config.yaml
d_mlp: 2368
vocab_size: 9107
qk_norm: true
init: "normal"
init_std_o: 0.00818
optimizer: "adamw"
lr: 0.000775
beta1: 0.95
lr_head: 0.00302
train_tokens: 853300000
dataset: "wikipedia_en"
MLP neurons of a small language model. Each row is named by its layer, matrix (down: output weights) and neuron, and shows model dimensions 160-351. Each number is 500 + 25 x the weight over its row's rms, rounded and kept within 0 to 999. Numbers have three digits each. A neuron's up and down rows have the sign that makes its largest values positive.
After each neuron's rows, "raises" lists the tokens whose logits its output raises most directly, leaving later layers aside.

L8.down288:465513469509473500484505507505510527496511473477500497512555482529529497498451507503521485487526502515480512517474481459524481494497540508490492471476462494465500474545518477486528503512492497521497508499509536465497489475508527509504495524497514464534492516497500506489516500501549453506481474483563510517492490492520483490503501510519548481505477503510503455504524480495528465480540497491483482479536544499494487497489509483535476523481528536472547492495499478470519491471490544515511495474502528509524505472526466519482489512486483517493459514484536472494490497480553532508
raises: " total", " range", " mix", " maximum", " number"

L8.down1552:481465542467490523506498518536509529487526468504524437487501465509490487468454490495492523487523518453475546542465493486455476497525465524500499505551482483490516528482470546486498503501509543539539460485534533524485510505508470483449521472484515456540484492500511509520533518509518495474497524524525520506560498480482505515504522521508497504468513439511504480515549466503510508511522486458530490490532535493527476505513510471474521490471483535425487527496509483466482500516472490497479491487518510519528500480458511496524494493523482492531501529514513496501506507519500484523
raises: "til", " until", " Years", " hours", "atives"

L8.down2227:542542545502477478516507496492528517490484482538475500531524445529521494524495496547506498483527558516537530515496549533487493489491524501533474512478476504530473505448483533452511482487512469499527486510529498473478471505514476487463480489463508489476536532513475504492498536502472493527488464469546436484499482521492471502501500530506506508473502495506522513459490547482479525486528499522507504508531515535509501509486515479513523529532526463472482544487493500520458484533466509518529462494468511481506482463486482494494508458494510487517506498533485523550484513515490477496
raises: " edition", " publication", "iction", " ISBN", " publications"

L8.down1824:520506469467476465542523504519502482515503475449502500508532481492539538524472491478516504488525547490535531511498468513536517498516504490498526479523497482484500472503500464478510542506493547512499537501525510451514546526492482527512490490524492515528484529555502499471500487500495523494553487478478524510494477504490490508526536533467489472494519480544526474521477519505528485500523469530473499468521520532488494535500500489511477546471526528540474503477428508505471504548532473527454485470472491519495502498524478499502511460529490548494519501546458494496480514517470509501
raises: "ume", "esh", "ud", "ute", "ut"

L8.down33:506528507500539484509475497486484477533470531486501466501497477545493481513529451539510513480539484481504553538478544466500520528512534504510464482499499495487497484492522479501484454481484465524495525465503499516498550510529496492508528465478497466494517545485492562487526514527508535522469512543510511486521451507491497488496475523491523492513540489499506559453478491488499458462479499476504515528515498512490481524503486503458494504486528497532502511506515447485514553518490496462482493448479458493508525462516458506508486517501505500531609530478517518529509524489482468519
raises: "IS", "ER", "IN", "E", "ITA"

L3.down2150:487518451503510526533547516533518522525521483493519511509505529518498515461506492519435514459508472525532537500495542487494472524514467490492487481482481501502495482494494471474503517514511468514531524537495506508514484515469530500496527450475499503515506537507513436482461479500488511506513514544523500506496524558492445472524532533492533491471460523486495478518457446488477523497508464499514510488491508513499521513475440485524493470451522485465473515490497540542469473518478529455515514469468516530499481479525516554501484499557484522483538492547471467490477475474471473540
raises: "ially", "iform", "ition", "ial", "illery"

L8.down220:499496437488458518534472478482534538523484490504508494452512517459500484530499495441509469509525493501479496487476489480525530513499508491504513526495488510471461504451497513488503500472480520519528497474479488494500503502510518484524521458511495505486503540536469529558537502467491503496504522491503485439472504462486498416508426472489507500498547505521507462558525524499513459503491502522486519541505523473493526505516549486486528522496482565524503531510482486475530527473498506464512502484507565498484509491511535510521533528499463518512454472502444496529531505476457524467
raises: "he", "hn", "hed", "th", "v"

L8.down2037:527474445529457528500500507509522506494544510478512540501482510481539523493467445503525543536507518500538445520488515463454537514542517519492499471519528549506472485472524509466475517504506489485509535487534489469455476476504511496483487437513518466525490505491514501478521492577447457538537490493508485524486456542522501504523484523510488554503511485491470511501496497509493502489482524494521527456531518548497526482472494527524507505548455511492530566519468548483516504464500500504508531497525505505515488535455526498486490483485490494482521539555485497467500514490469465483
raises: "ster", "bl", "eb", "st", "el"

L8.down1524:532490526477472557474470509520513486480469471488506499486500526523505497529515484508512524491463472482518514456507518494503457474520483505513487495471493479533532462487514490515483475480556541534543499523518507490513485488485472463468510552485499480509482494533492480455535519455496492494534494539471522467482483497484498471476472483490492533512484495469487524533467520517500486483517468496568507527478478468490478496504508495501473485494525514500505497495498501487514506495488502508486524499508484453547495525503457496504464523503495529499524501496481492523514502526501525453
raises: " his", " her", " him", " he", "row"

L8.down352:510527466550525476518461497548509463514518456501515511464527474495503519501499496507504502519489472527500568465514505504537518508523503490496497502515522548502531556501553520469514487463460471508490514494540535510481499552542518477523496535474483521488507495520506537479514489514456536515493470480492503460546511507525508489468496534507480506497484507526517445483487568472496509459516492468517484477479479513495532560527539549460454498477500524500436498479533484497493481459499496500515532560512518490508477508477499472493502465484480493518474441477479541497537520437481485537
raises: "est", "igh", "hest", "ations", "ly"

L8.down904:464521448471540521485510497500459553482420547541511501517512473483486491474514480492530525502553463485522545491448509497437536500502480504520509494535494502514482495514518480526518476554495545495515493534519502487457508552487477512526514468499494507504456483476472484497525526513499527499494526485444534534460486529508501523470497507471468497516499474517541495491513539503514482500524472498470499524500456513472503516518502503441497491529504496508513516496468503537523508519479534490478510518461530526499532480533527520472502549536523527485500512507499469499534511488473502515
raises: "h", "ha", "hn", "an", "he"

L8.down1533:555517488480488548428557508518453468508546568508496481495485508519493497501498506495506509491484515466516519476489530541505442496494498473510478497482522503492492464532512515511491492493509507517527512491449494487480524484459489536501487527548485471503471493517540473494510513535523501496521496481493523537490493513485532505516546497488510530505543470511501505424494517471513473501517493477438529538507502509490510487509436455436473500472526466522511472511491481492463512516494507511493509511473479530501473503505493486475500478533470481513516491522470491475485504503506543544
raises: "e", "ek", "en", "u", "imir"

L8.down235:469486474462486537461453451507480500494451494493512469496500463469493511481472487528474525466561498501520511521477504495498523505553510503486461491476506517496484483487534528512510514494548522452511484527533492494505507521494497479536505548490463511512496501488517461513523501551506480499503488463461533488475512502518491480524493497551516462518505525494521537506524472488498497454470465509533536483569482530519527531491526522450516516478494485520491504503538497466502513472499517488523549487488510510514523480462489445504484518500522514490467479515527541532495527493539515445
raises: "ine", "ique", "f", "ic", "h"